From a checkpoint of a small transformer trained on Wikipedia: no biases in attention or MLP.
MLP neurons of a small language model. Each row is named by its layer, matrix (up: input weights) and neuron, and shows model dimensions 80-143. Each number is 128 + 24 x the weight over its row's rms, rounded and kept within 0 to 255.
After each neuron's rows, "fires on" lists the tokens most often at its 100 highest values on Wikipedia text that the model never trained on.

L7.up884 [113 189 165 104 133 104 122 109 132 111 114 114 115 113 149 169 109 133 156 125 172 109 122 104 160 112 135 155 101 132 110 139 139 119 108 113 125 155 128 142 111  98 199 175 121  94 115 170 143 106 157 142 150 167 118 101  95 108 138 104 128 130 153 146]
fires on: " |", "'s", " 0", " of", " his"

L7.up288 [161 125  83 126 121 138  89 143 134 145 122 144 146 124  91 150 132 155 137  83 147 127 140 108 117 123 103 143 132 124 119 162 124 106 124 126 110 120 151 133 136 155 124 136 118  94 107  77  97 150 188  89 123 125 118 148 107  94 153 144  98 142  97  99]
fires on: " t", " h", " s", "h", " 1", " m"

L6.up308 [147 124  95 165 134 106 131 120 134 138  95 125 114  95  83 180 134 164 124 119  97 145 122 132 172 107 126 149 157 138 119 130 131 110 119  93 110 125 196 127 123 158 140 109 133  78 126 112 138 136 112  96 152 134 127  77 142 115 136 106  90 162 124 168]
fires on: " O", " o", " ne", "um", " sele", "u"

L6.up8 [200  91  91 145 139 120 122 164 115 112 117 115 129 118  96 145 111 119 141  66 114  76 114 120 158  96 122 117 134 100 158 158 120  82 130  98  99 139 136 122 133 143 142 120 114 121 149 104 115 143 170 103 103 112 108 176 182  92 154 124  86 162 136 137]
fires on: " b", "h", " m", " rem", "an"

L7.up883 [124 126 125 135 128 105 147 133 102 102 108  90 142 145  95 176 149 154 144 134 124 160 113  80 151  98 132 137 134 104 129 117 155 116 141 127  88 125 138 130 104 115 173  97 112 139 107  84 111 134 144 115 165 159 139 150  96 148 140 137 153 150 111 162]
fires on: " Sch", " Mc", " inf", " F"

L6.up493 [151 119 114  95 135 140 146 114 126 138 120 106 152 100 150 137  76 106 136 117 157 174 128 125 116 125 145 139 136 135 110 174 142 106 153 139 127 105 119 126 102 119 121 126 179  81 146 136  92 180 137  96 125 177 137 201 106  90 138 127  94 126 135 143]
fires on: "-", ",", " w", " v", "a"

L6.up1205 [ 91 137 154 113 173 139  96 142 160 101 143  98  94 132 170 144  94 143 140 148 134 129 100 118 149 119 105 146 164 160  93 119 135  74 118 164  97 111 159 124 118 103 145 119 149  80 156 105 129 103 131 150 153 150 139 147  94 103 159 159 147 138 151 149]
fires on: "\n", ".", " prov", "-", " Ph", "erv"

L7.up1221 [121  96 126 108 122 110 172 115 117 110 117 143 144 151 129 141 107 138 110 157 116 142 163 157 188 119  85 112 167 132 113 131 131 108 153 137 100 151 101 154 130 127 147 163 143 133  89 108 106 127 133  98 148  93 107 107  85 100 105 153 135 128 157  93]
fires on: " |", "at", "red", " Team", "onent"

L4.up211 [146 134 120 126 137 115 168 113 149  99 164 164 147  92 122 124  99 146 108  93  98 107 112  95 167 128 128 162 109 128 108 129 120 150 100  99 109  98 131  82  68 158 118 103 126  89 104 160 136 101 126 126 118 179  75 108 147 144 134 154 121 146 116 126]
fires on: " in", ".", ":", " /", "'"

L4.up1130 [144 151 147  87  94 135 157 102 116 106 121  96 111 139 116 160  77 130  99 158 131 147 118 115 155 114 161 172 104 112 129 143 149 119  77  75  77 146 142 132 120 150 159  73  94 102 144 168 156 135 144 157 139 203 116 119 136 129 122  79 118 129 103 108]
fires on: "r", "berg"

L6.up384 [112  99 145 115 166 104 164  99  75 147 114 110 139 141 121 158 145 183 115 110 108 168 100 120 160 130 101 138 146 106 108 133 139 117 132 101  91 120 120 118 109 105 124 142 122 114 113 135 162 143 123 161 173 147 117  96 140 134 111 105  99 152 131 152]
fires on: " I", " o", " O", "E", "i", " A"

L6.up1045 [ 99  91 115 134 138 154 146 151 131  53 111 120 146 123 156 101 123 127  89  97 150 103 138 160 136 102 114 119 115  95 119 138 127 139 131 111  96 177  87 159 114 129 190 133 165 140 157 160 105 110 109 120 184 117  99  87 134 102 113 152 145 159 135 126]
fires on: "n", "ed", "at", "on", "un", "osed"

L4.up1073 [119 132 123 124 192 105 160  92 103 102 135  84 180 102 165 159 107 119 135 111 118 125 130 114 129 117 138 102 162  92 120 119 140 139 103 122 135 150 118 125 116 119 113 179 124 122 112 118 121  95 132 106 136 161  89 161 123  98 176 130 130 124 105 104]
fires on: "ure", "ar", "er", "on", "in"

L6.up188 [125  98 165 134 167 112 161 117 108 106 120 117 129 130 163 123 142 173 139 118 177  62 137  92 104 159 169 153 115 125  91 116 165  75 138 110 108 141 131 163  95 176 151  91 106 102 108 114 104 101 120  94 207 109 133 122  89 113 147 154  79 195 125  87]
fires on: " D", " st", " F", "d", " Part", " fin"

L7.up289 [139 133 150 139 131 117 123 130 157 141 124 112 150  98 177 115 130 160 144 106 111 157 120 140 132 148 108 146 113 132  92 128 145  93 140 144 105 150 125  94 102 132 138 136 156 127 181 130 152  98 117 149 129 142 128 132 109 130 120 108 116 109 185 133]
fires on: "-", ".", " (", " \"", "\n"

L6.up101 [162 163 103 124 139 118 145 131 102 123 135 126 141 120 107 106 148 139 119 120 115 100 121 109 128  85 117 136 107 132 113  82 166 102 137 182 134 102 141 113 128  94 131 135 160 141 130 141 118 121 136  95  99 122 114 123 125  71 111 155  76 142  90 142]
fires on: " to", "|", "and", " after", "h", " |"

L6.up1518 [142 158 139 153 116  90 109 135 127 126  88 118 127 134 107 134 111 150 134 140 137 121 120  83 147  91 135 126 142 138 123  94 106 101 119 152  96 134  98  72 160 122 132 145 222  97 148 127 130 107 152 118 111 120 123 135 161 105 157 129  88 166 121 153]
fires on: " sp", " comp", "h", " so", "sp", " |"

L4.up332 [134 106 107 127 140 123 140 142  89 138 133 167 153 135 139 110 125 184 115 173 147  89 145 140 140 138 120 141 104 133  87 141 127  90 125 152 114 115 128 144 144 111 113 135 156 121  99 164 170  90 169 136 145 137 101 111 117 154 165 118 153 154 122 114]
fires on: "A", "en", " am", "ob", "om"

L6.up1216 [145 145 128 128 140 172 166 135 114 147 138 155 167 117 146 143  82 105 167 129 165  66 139 116 162 129 106  72 135 132 126 138 113 151 134  91  98 122 154  67 102 117 140  65 101 135 130 142  92 127 129 123 136 147 137 125 117  85 110 140 118 165 113 184]
fires on: " G", "as", "al", " of", "ad", "ot"

L4.up936 [152 142 135 123 140 110 152 147 139  76 161 149 155 118  86 154 119 127 120 124 137 120 124 113 115 122 111  89 151 134 142 138 140 154  99  96  98 117 131 132 110 128 113  86 131 138 153 182 129  93  82 115 137 149 131 130 113 121 124 149 161 123 131 130]
fires on: "th", "-year", "'"

L7.up747 [167 146 127 138 138  97 126 106 137 105 147  68  97 193 150 133 133 145 111 121 145  85 137  95 165 119 125 149 129 128 120 134 105 110 129 151  89 143 151 111 152 140 155  78 115 118 124  86 118 140 122 110 154 134 133 166 132 136 127 155 112 154 149 109]
fires on: "),", " –", ",", " and", "ian", " -"

L6.up494 [110 146 140 107 138 114 135 100 169 147  97 119 121 112 124 118 140 168 137  98 149 125 137 138 142 140 134 133 130 123  94 132 171  79 150 112 132 215 141 148 129 141 127 107 153 111 121 101 186 124 124  89 128 103 135 186 131 125 105  95 125 122 167 117]
fires on: " \"", " (", "-"

L6.up658 [147 138 129 146 110 135 135 137 131 124 107 137 105 106 123 148  94 124 115 140 168 114 120 146 103 121 104 120 140 141 123 162 148 116 130  95 146 142 154 106 112 173 125  71 103 137  87 157 138 110 143 122 137 158 120 110 125 127 142 104  68 150 132 156]
fires on: " F", "r", "9", " C", "7", "0"

L6.up407 [115 102 142 129 107 125 180 129 103 116 140  96 136 122 154 132 170 167 176  83 126 133 124 145 127 143 102 104 147 143 106 118 120 130 146  82 103 144 124 110 123 130 116 154  93 113 144 103 161  90 149 136 172 125 116 105 105 119 181  95  92 175 171 132]
fires on: " A", " Am", " Al", " E", " As", "es"

L7.up364 [152 167 138 106 147 104 150 132  93 118 140 120 151 103 111 145 130 171 164 103 122 101 130 117 161 133 107 124 141 103 131 110  68 149  81 115 129 124 117 154 119 101 117 136 180 127 106 122 115 118 118 130 172 126  58 172 114 138 106 126 154 104 156 147]
fires on: " On", " Total", "al", "On", "g"

L4.up450 [155  88 148 117 103  88 155 132 101 125  87 106 139 154 155 128 140 114 127 111 160 130  87 109 161  88 126 142 101 125  91 127 171 103 146  77  98 144 121 146 122 149 128 150  96  88 143 119 135 127 138 150 123 193 142 127 114 134 139 135 101 148 149 116]
fires on: "el", "n", "ially", "r", "onn"

L6.up1067 [154 148 163  96 146 115 146 111 121  95 126 101 139 143 152 149 132 105 141 135 110  84 124 112 153  87 120  81 113 143  86 159 115 123 146  89 138 153 103 139 112 125 146 142  93  84  35 150 145  78 157  81 124 151 125  87 149  98 172 123 126 108 147  87]
fires on: " some", " Some", " all", " any", " many"

L6.up1487 [130 127 109 141 146  98 144 147 111  95 158  72 131 111 147 145 103  89 101  75 155 113 137 120 123 125 115  97 140 129 111 175 126 139 106 123 117 170  91 113 116 131 129 146 102 123 115 113 120 129 113 147 142 110  99 173 188 130 115 103 105 129 134 148]
fires on: "e", "er", "ens", "on", "ick", "id"

L4.up560 [134 185 139 143 135 161 117 194 116 101 135 127 160 106 136 125 120  87 112 137  89  84 120 139 139  98 152 122 109 137 135 117 112 138 124 101 113 119 104 130 121 102 136 131 151 149  99 152 114 129 160 143 160 145 138 107 146 139  91 111 139 151 109 137]
fires on: " until", " 202", " 199", " to", "ween", " and"

L4.up1530 [142 161 146 125 106  93 121 141 115 111 125 130 168 127 124 129  96 164 146 118 171 106  95 140 137 140 156  83 155  91 120 101  94 109 107 121  91 118 102 149 103 114 130 104 132  99  95 137 113 140  98 114 156 143 107 118 143 103  98 143 170 138 137 125]
fires on: "n", "ic", " of", "th", " his", "t"

L6.up1140 [162 154 147 136 122  96  99 166 154 119 125 140  90 105 161 188 161 137  95 100  94 103 127  74 119  85 120 111 100 124 134 123 113 140 112 112  95 132 136 158 133 137 156  98 106 115 144 161 163 142  67 102 143 142 116 150 128 123 158  89 149 132 112  93]
fires on: " |", " than", " least", " s", " g"

L6.up592 [130 150  88 133 121  98 167 142 119 119 134  87 165 113 165 107  91 109 121  81 151 123 123 156 105 100 118 135 115 106  97  65 153 130  97 136 148 131 110 127  96 120 118 124 179 135 102 167 187 153 151 123 122 167  78 149 118  80 104 146 127 153 129 176]
fires on: " l", " v", " second", "te", "-", " ch"

L4.up1014 [129  89 142 116 163  89 119 119 108 109 110 108 104  73 221 121  96  92 136 139 152 157 129 132 123 148 118 150 132 119 140 146 125 146 124 110 134 141  98 107 108 122 138 115 111  71 161  90 160 154 158 136 149 119  93 142 136  96 126 119  86 119  85 130]
fires on: " was", " under", " is", "1", " educ", " been"

L6.up259 [109 161 131 152 108 103 158 115  92 117 133 134 144 130 127 158 137 155 135 124 166 104  98 132 120 128 163 115  95 103  91 157 138 127 173 132 106 136  79 130 124 133 130 138 144 131 124 174 114 135 134 160  96 172 106 124 110 109 138 140  97 135 154 153]
fires on: " of", "em", " |", "e", "ed", "all"

L6.up385 [132 131 142  99 153 120 121 120 124  77 132 105 152 109 147 141 115 142 107 144 112 125 134  99 123 155 113  45 136 121 128 170 124  83 121 131 151 149 133 150 125  95 131 112 145 134  85 128 139 110  81 136 115 146  99 150 119  81 100 137 130 123 115 155]
fires on: " North", " I", "ound", " South", " south"

L7.up1182 [118 108 142 141  96 142 175 172 103 125 127 101  92  43 122 175  93 140 127 128 153 141 110 131 114 124 110 102 133 148 109 129 126  67 140  99  63 111 173 152 110 155 125 152 127 113 122 121 157 172 142 134 143 134 141 121 126  72 162 126 103 144 113 151]
fires on: "h", "le", " I", "6", "he", "ra"

L7.up155 [146 146 154 183 132 113 104 126 122 126 149 109 121 154 116 137  96 117 156 128 114 118 120 109 177 103 138 103 127  85 137 106 170 132 103 148 132 125 125 153 101  76 119 109 111 140 124 141 131 112 167  72 138 148 113 149 115 130 104 143 140 139 112 140]
fires on: " an", " No.", "|", " Date"

L6.up637 [ 95  96 179 132 160 125 121 114 134 109 146 145 145 145 128 122  96 179  83  91 150  70 123  67 154 151 110 149 129 108 128 160  82 134 117 104 136 157 118 129  73  99 163 116 136 121 146 106 183 127 102  87 132 142 132 134 130 122 147 141 117 133 153 160]
fires on: " f", " F", "th", " B"